Weights of a small GPT-style language model, trained from scratch on English Wikipedia.
Size: 14 layers, width 384, 4 heads of 64 (1 for keys and values), vocabulary 2048, 21.5M parameters.
Training: 500M tokens, 8322 steps.
MLP neurons of a small language model. Each row is named by its layer, matrix (down: output weights) and neuron, and shows model dimensions 0-127. Each number is 500 + 25 x the weight over its row's rms, rounded and kept within 0 to 999. Numbers have three digits each. A neuron's up and down rows have the sign that makes its largest values positive.
A block is one neuron, or neurons of one layer that tend to fire together. Before each block is what it responds to, as a language model described it from the Wikipedia text at the highest values.

Description: Capitalized first word pieces
L5.down26:486494488511458482496512484504572505497479504506514494464484456460495502461516479520523480503511512491546480469526497527506511482495447458511467471482526498481498508484506517468510511501468448504495518516504554434498505534492467457481462518491465523514472498549506483478498531464532459492571485475475470498484512501497477497519467499541514490477475510517509486515548498481497499518460
L5.down161:487477490501502523537474476517503473467486529506514476501483474510490510534492500522509496538433482495479503567499468518512498534553537483522483525522495473537516537521514500482528524501512473522480472508499491522546469454538538474497504493459511474498437474535520490519526501515533512541449467526496470477553477487482526474517475519494510496614509493486502490533453473474502503516506
L5.down821:497469509500469494522486507523481539488500504467497482499492449460484482509507553522542503502476510537523509522522491492480533508493489497486506527492498513508486495506466504439472533508535476557492528517513483510467496485474520487493486512495473491534495476502531471517523493463497501513492493490499461464538473523472503495502493505476520499483516532492534540501443508510509516449474
L5.down900:505525521554434539508506492494500530455512506454462450521505412493490508504525483514493504533469520477492550520495504521469506509523466539502534502461470519523508490499490453482473503550515530511440509478510502490498508463493485495479484508491539485494506522533466495481502483517473500492467450497460492509492478470489502499485507551557512501496460521485475448474468480526530519505480

Description: Year digits in dates
L10.down5:494537459487495529546512524489513422515461483533520508506453482448527480563519546464486543491494475508507463466499514443501442476521500508506525529464471511503521490502537494504471487462555522490476511501501445525460498488463491588497520511499489483523504493528485502461450464496510512533466497539471484511495505516475465509468468520504452492500478462475484494459518494512496480495532
L10.down70:493473500511514510499448510500460497499512525511492496477489511506496463518501489545524477486499465540495514501515458470515469494537490456453469561522534467525458518518496518493518476477518500517550531484536524493512482459487489494511473505527512470485514467537512448501510465483507499543471479517552427452463524474476468517520537463488503480441523529474463453495480506468501506505516
L10.down240:499524526527492487516524486471496507467488513513469539530491473505475485540515549492444487509501489456493500510491517492463491459518487507555501495498477512535488556529508513444465500490488447519494489526490515519510479480469537523478502483516453458533522511445525433537498484501511455544535477495519525520515485513509501508499523501520486494544543525515530506527473527461528485500487
L10.down268:517490485501463491491506478494484467519510493534463470488470480495499500476517538522502506524473490555488487488489468446533483486503549471483469479501531494474522503536552482530477545505517488498483457509525546515449490502509477434471489536505533514529502466439504449503483491479496487498507498510465507463463492512504503503504492480501504529518514510524528457506480492480477492492502
L10.down326:564507520484522487539527515491491527515527500479507505496479456513468525513455487510504514490434476522472519521513522512498511459505466501431492508487430482495497519511471522536507517512489510456510456516490526500510506556495486506432507492510459437469493458508481501502531527485506475463487474487466530522516455498501518501474515485480493500526517523496497479480500554509493515498504
L10.down335:509543486515491490455519496503526499518501498518476520473517504517500481486500488498478502521502518466482529503497503463494542489508457497528483510512506497477496503535444491504485484497525538537493533495550482456484504459481512491508515502509476516520494484501500525501486518546485507506513510511531515499481525511543533534485500469511567537565519504521502494498486534470538527482473
L10.down336:524503516483486530487539490519488445535541498523503515451515493474480504491483529454503459523494530453527521480484470474482519488497506454481517542483523516515474495481507488509489503504481509492500517484496490471493507507498493486512492450494477512542532471490482516488511461494496469541510501470499509502503465539506513516533528513511499497498515487470523491489450520533475438460535
L10.down368:479473501490533501507510490501547528530484505528492507498503523514529483482524526495484499502495476461465481504511481487522512491513475523530536500522501500498508502496537472549499547500525454515466513495490533497487475515526471430495497466513467517475536502480476470471437484490494528540520515502499530496466472509476489532494503469512515518551521513511537526499517457550506503484471
L10.down376:462510516470513520455488525511489527484502517526516479493495514510522483541479495492503493464542490527529494484523516537560484478454529537507504532489523465481518495517450488455511491486493470480486480488469506541494505497505492487510541491481514510489525528548490543533461491487489478521519496505498484505482483498498537488480542463519513504517498534506556483523503480518468476542461
L10.down597:513481503477474520466484466534509510505471475488509502515456547481454449539502492530488493511514477493516536515507483490472522518496513537521506470504464468496444504519492532534447528516495503502491523478499456481468532528500538465495532485475493501521499490495515464523506479553497524502479489477501479496514520523487523486505480432486546469520483541490500463491492522514519500461507
L10.down665:452518492501473565514555540483544470458464495473476492497480512484513468461480502524524513525530529494455428492502506509525496477487544511500500496530489501495510525500499529470486518530531483483453511511468488509490515501489484502443539484511464470475469516479484531509487507524514471508461499508530523451524499505493466501477475495495491462554511484483470528539523538479548468479487
L10.down668:512528553468501539453526533464498483516485487458521470502552518510512470491490508476511526522469507507495458520538522520532489489559500537485520502505477487530477510479493483523536509466503482483489467504531488532514500504518461490494476526465517485489518513506473519483502514536510513504524477479499518471519502494515493503507528486477446505539513483488521528500502456513509489492519
L10.down725:470504524504477520452484533506510505485507471534490567522473479450458459502462450519490486500479505476533518522559511459466495531500507504483499526484469461515527499479486517471501470493496515467501503499497496485472485487478491522474534530477531432536523493485476510469510471510490495493480484463498495501495491520437518480474486472494538549466470504519484488497479513459437551528446
L10.down749:524528494501519458470482497496540514495511496488534458498542507522540550525540461494493456474489506509471495516503508500502502520471497478525492532512512489492520466515506510530491482475495452520529473490517486535517508473517468566516490489511512499500504490551476513497489541502518494537482499472520522502483502563559538495492482491484450521522443504529536464494500520487483541511480
L10.down804:520496520449486555430496474475522452497522473494531507512472466465480549504525461481541460489472520541470507501505489513515479497553503488488508519524549513524473504476522482496500500517476461517474515486510493467487604479503508506494489506513508496521525474496486561495492475525487532496464441520498531512490510535498511497505508531519496505643481475458534492507514489539505498502468
L10.down1008:512490466530477491516475477532502472526488454530468477486504533482523495468516504523508500523480484463502526491489459496511498483484513546491466536494451537505481473470523530483496489510513507506500477477497533523503495501454507497521506557481464509544482458485507491534525528462494483551531515501486472448504501517521492501484526504494471524516485463498487471522497471505516481517490

Description: Year digits in dates
L5.down167:539509504525514519471518493506510538506492483438515494495476456470488491533514501493487524530467518507510521476498527516519460477497527505549526513533492524506534489519492520503496512492539509511498473492514519538495518477505469489518467506508505503517471537464494487477512495481523517481510494497490497511468483519526481495478480501527500551529453521418472493494452525547505456487497
L5.down233:497511505509513503474490461495502504521477486480531521536477532514494466500494554521468502514523509532501475474457493498526505526537463520557516539521522507516528480542514502495495550500533484562478496466515528472514550506478513487474541476550496486531547510505511459447545488472548538501540496505480462486471518494519521535505464522568479480522470515466516456506501527509502494513453
L5.down492:478509453509475445488530452482497493492529530425533474471502526465533513530507499490491506540509476545534488482491507440477529438471524518470492492508510510485485526525484484471488514496568512501475527509512515451519463519498498494455493484536525532542489528516479491516496449494527476452505538541476441538469536509531488513474509520475483479495533494500503510499464525528515517454495
L5.down524:483540519487526519480534479513523479534457486485519487505545489520522558491471532460516497503519526474486498492478480476501523520515515503475508514481460536518527472518511531529504508480447494445491511495456504504483499513511497537534482488488480524489524532498554475545545529522540524469536511541495497549515492481454516487518482460532481482578512524476462497501539493491508543529480

Description: Birth-year digits in biographies
L11.down265:517533477492519514483542482535487492466477531476480494478485515493460510460505515489521547492508461489468447524517484491547496533502522466476520494494457466505472519507479478504480554481517465521523492490534473491533523465510508544494495477503480501454464496475514470489541506472525479512512503527507534484501531450444476520520531513487482491518458499575519485500510495507470526512501

Description: Early pieces of split names
L10.down71:469479494494492505482442499499522509545503471536490476535478531454531525457498510521495482522530505512474519469519535482497531450478460516489509501502512501475511499495496503513517487543493497528515507509512498510480498485432528484441485445525509524451509485553483442528515429487492496479486521463521503491549466538497517521476504532502510517501477485485543517503497494463523484481460
L10.down77:494481489482461489499487554470513461521444460509485489512539500480516453505491471538495510509474479452500481490460504462487511513518491530498492460501535488514478493498478550484524519522441502483514497521499485514521507511539514518486471482513519528484552473443498525509467484490520511473498500518474527511499491517510531478463451507464483480424476548512499506457464516501497538483456
L10.down86:517520513472505484459488517503498528510485474518505527549505474497478514522509494522448523522491502540529521519494495497460490503512482523497516491509520513487539523512521530534521488536507524521483480528489476460477555504519522490438496486449510514487507512492521508510533522529498483532532523483534533508501466484489521491505500527513448517512491479485487507491496521523510496518498
L10.down125:506492491522512493464498510509490467528481492474516463521484497504534453523538556508517504520529567507504512457553488501522481528486484464506450496484479552456472505472453511523499488460489501542457484517539462506486499515519474503509483479496468483491512483516484476498488525497512517450507518530496504494500505529528436473514459470502504475493525475462455519438494468492484462542453
L10.down146:499464507497474521454566503494531479538464506472540456447476485512456487517530459505520501517499489521476505495531499528540494488467521535479497471509478459511513493499487483519551480529508443530497510458484457484516496501507484490507486486551485480487525501474522480470527448500507463532506524495473485500482510509468479534490497458491437478529492469526500528545509501495498520493501
L10.down293:492492465496527472478464491525486500491504519482494455493470497504474543513442485525520487493524513530523478517523512482548559540471495475468506514511500525493526480445495487547516504538463526501506488470483515459522520511512497459480476495515567494509483509496492519473503486484515495452527477485506524505509483507496497501483528525456505490537532484470462513494482516480536520460494
L10.down314:477464492507531519521532514459488484434553540483521527501520497482487527501506499562462547470544445493479461538522523501500473517480561539523508444461514493489497486509532493521514508529474511487500514529501483514495482500516488554488498498520509462546472484445499500489484509481502491469469547561504494510543523536509491467470500516490515511517517508504523455522472455486510462496522
L10.down327:494537540559490480474514518493529489501450501510514531512518523470475502486478485521501470474504487537548498499499542492465521494491527454465485512478471494511567522505472503510485480482499515482540475476521487514505479480518495530467488460528491462508518545512517503471502522496507514500509449469497518523514480498451503514540534506531475516500522533506513493465512472494460479537494
L10.down329:533519511486505511522465513501541527515509500486556511479537504527492481489467546489467488518467494524505525502492527505491510486503481534531527520505518441523505509551492489519521514478479492517463447477516510467494530518498508536501483484528499467506498488496521525482457523522464491516502506477476506527503520485509511547522510520481455533525518500491483491491526522500520480507531
L10.down343:424513459450507538512497488546474511483463502495477470451475477490489551505496528496516472481499520543526499472497490529523481457486474487523449565457536520514509471514491498454512506523526496517538534521435513524504499538531487528556488528482498514505520491503506526499493481478527490527521468481474503503513511463503497509485517486526518545496510518490477493469466539544445491508486
L10.down372:565493532515548534509495456517463512450496546484469480485529465487497529538484527489473528519493473515487482519539493527489549500528501501537517485471513525472469446511490512496522471528490514533549504496478560516515539443467528519499465510499529506534490510503502489468564455454506513481494498503502477518481520527497523550497521442524538506545479495485508476491467491478492455466502
L10.down409:520454513492517424469513538518525459477504536518529532472459447512501533518502502526514517518511525513524532480513523514481489479524513511535490481490459524473497525485476487527537480545522461539506472511459541455476494507494486500517498486480481463552470516492489495533501493549519495514464518528528507462469531515522534505490510512514517502546484490485483491520498517496448517506464
L10.down435:490510519513488529474499469507495497495536546482484507503514488512498487526460508501499513483535506487504496509482530511522512532495522486472499507487513468560481502474483469542485539547516448489464514468512492492463469484458473494483478469481507514460483514512500483490507532504503533505514503516523532499489487426516512508532519496498490487496486497559485487504489488515513494498520
L10.down563:528525470496523455527517484463515477479492521519478529489505473497461503469537495557501526499492470509492469482480529537478469491506472491485500466510479490539531489487499505488491469475539492501513504477500566512501556481457469498521510496514465565483518501515488539487533476486509512492506477485491472502518496478527551475533513527507503491455511498496505514467500479522569469449533
L10.down741:505485502509483490518539493496573482524482451483538501547519471521484486510490548522442525496557505489451521492477459486508468480531480497512500473514491521522493480509479504510507483459523465484473549483483504484503535508472462512471465505547509522513518491521471526503524517467478481490487509522527479497474454521530496501471539482521515488475520500528504521475542473489472508475496
L10.down916:503480480497550509530525511497470535501467452490497477509489470476489519537532536520470528489529481484479484490507518470502505520495521470494520496526482520524484460500518490517520482499482491532497477505496526494472471479496514518538540516503470535478475503424513499480511488504452551501517510513444519499496480443495499522474545500498481506523479525533496511508537474469519525513500

Description: Sports results and stats text
L10.down31:488466439497526544473527506519475496492521550504506461503490564466514509455522483541507475473498444501458532469495507537470502517473526471484509484483498494493451501536487485521483499463552484480503509497501494475524539543474503495517478527503478502571545524522464520465504534463477515506511467542493478451503545516536479471486490505516533514494504505481489471516507496465505518465507
L10.down49:503501527502502523503482528485498480474491428498535522503493560478514454502471487482512509537519500499479490509524493552474522483467516459540504494478515501438497454481505482503449489447494466546501490531483509502498514519523517519515500521508524526515515494507469500508503461516502486480566476488537502514548500512458530469496531470480503492535494488517509439495522458542579507546458
L10.down61:513500501504458497499520469482558504544492489515514471474511499487453532522474549502498463535457484510489503495478510473491514483511515539497502454528481495484507538524522475500497489474524488521525483492492487506493457478518473513535484513546465509514514479466489522477498486500480514491528497451505513515488522525493502483480488457506525456532509506494460466529529531516479499500514
L10.down102:498508491505495509502487515534522478473550486472513492519486487456516483493486487470487507498485544509522476474520517500508494523492486481530480519458490505510529515500519512507521526498511500527569526471498508499524497472515485529493508494506476553528515484502526518491477527522473505429532496505500511485492461487522509504491497464515554500464546494514514509546500498492490516470506
L10.down220:488506512539520504475510502525499455507529479498485512482473460492484503481518489487485500486461469491485479486487489472471522513548530454465494525463487511542501500515522461478485503519480524443512518476501467520490527481500541482481483484525504507495472493517490497537543550462500481529481497503513456474484469468530475472504511491514513487482477491515509476507461473496537518499485
L10.down231:478492476470500515474504481504513541499466497483457512514540497503474485481509524539468489502474500488442508490519534543463503493536529537485509500527464536516493512503492481509472457493514452490512498472516508533496512521503475545498456465530468503460487463535503530463458492458476489488487523527529490513468492477523500524508498519512517531460523475503491490471490499520522508507495
L10.down277:493515501504521513516509504509496507480534487464496511516472487500491542503477477508519487525526537513471523468489512562545513496473462505520521532514494444443519484508531526505498511494510541515528510465483459469528558543492508488529487530455484519499475484514498484513472481473520549482526498488500508479504478474504532485542493550496522479592491527425510515544524510482489440469530
L10.down310:495536447527496474500524490500474552471482505512476507446475528503506498499505497468521470519520517548513465523537472495467490500535488493594502529492496485513472501525486527454514445510497481465475502515527510491471514544548485540494499504544481453490490511548518489472535501512480468470560519488519506486495490501525527518479517506474501466510490513521493480520498489516474441491467
L10.down322:513540491489496476526466511538492510493492489480518512526445488444461488512496476540492475521487511533476504444532492521518491512501509468515514533498503495521504533473526497520498477481485508472483482550502451518478536458509547464445476483489510434468502530495545524541506497497509496497524511490518450433486507559480530500502515475478518504489451552518532484455489504508461517476504
L10.down338:448465478522479529485548462489464481508526474454518479530467529475483483500480461485488485499483503473471504477531456487492458526487468528510488518462511452482452538509517550485475479511470461506522463516501524469509491495520476482497494498521494503528498477481498505468522491449473517475475437509531481527534526510508504493483467481503501489498501542492552488505452516550439465487473
L10.down351:562489530467488491485513484553465504446459501489557480503489500511494485451554523527514497483485541487532518501539483496486475497496557525537466511483532542512483489537467507488499492503478492579503509497516515495535501502484521489550484503464516461513492489518519496526538523481536483488490516494499472509554468511510515500539520491528515520609489502484530516546507494494529473502495
L10.down373:502464509494521488472502495498477516479492509531478484548510501487532529502490489454514521495507555511485478530483533537452503483475522511563506476505503503494500444477499534504496511564523512518533454484512513488483540506521518477459449523461569500472506513499512537535520514466492523446499475537491515550496508466554511467494522509498517520409477507493523524490467527521494492525501
L10.down628:518500498469537505463487479527532546492537472537519523487497522492472471517570523487531516478498460498495509533499494459548484491507479486523528527521459527498550486510564500442488499526458511495492498544477458480473466463482557503516493502490496508514483506492453496515485516500525534495503460499530511535474457519485516467530491486488509527493464509525544507518474483498523488484507
L10.down727:508480541477510498462483491466526529508509527521490514512524465477456509473477445506527506506502458507529528523543513502522533522498501468458511526472497518502531546447497503493532457496537520518471552506519464504502529460483447502517500441501513478512506504476506466467473461507497497501531518517525513484481497523537482493539475453478484516517466489485520483500482495551459523503542
L10.down840:479443484440529499524537519498475509479486489465519515543505502464521501489535503514509491523484524504493488506469486496499497490476521526541502454467478500488498492506499504482495539510555522494503463508519534455543527479490562494530481514490527499514522484495506538478529517495498477504475493503488477517483463502524525473488547510513463515472459503466482551432461450491484486522502
L10.down929:497526452513511502505499526497476496524500496442476504454560541501518483499469510536478531483482506515486492508514472495502474504535489531482511496495498495529525530475526484510507539463500471485520536479518480453501492477483484470489495483491500560467543470543464506479483501514490473478511493515495513453479500531430498531486490465486526491493492468499480499533470470468511511525524

Description: Opening syllables of names
L11.down737:552466513498499480493524541493484501494501522475501498463505473521502489479490498495494490468440532508505497516510459491503494449463524494530552531545522478517519472472403490500465484519471511533515434497484524493477543522517490489522525550485496500504522502498458548500510536518474486511494497517506478493511509481456472540485524501543494508508519510540493506510478478525537478539453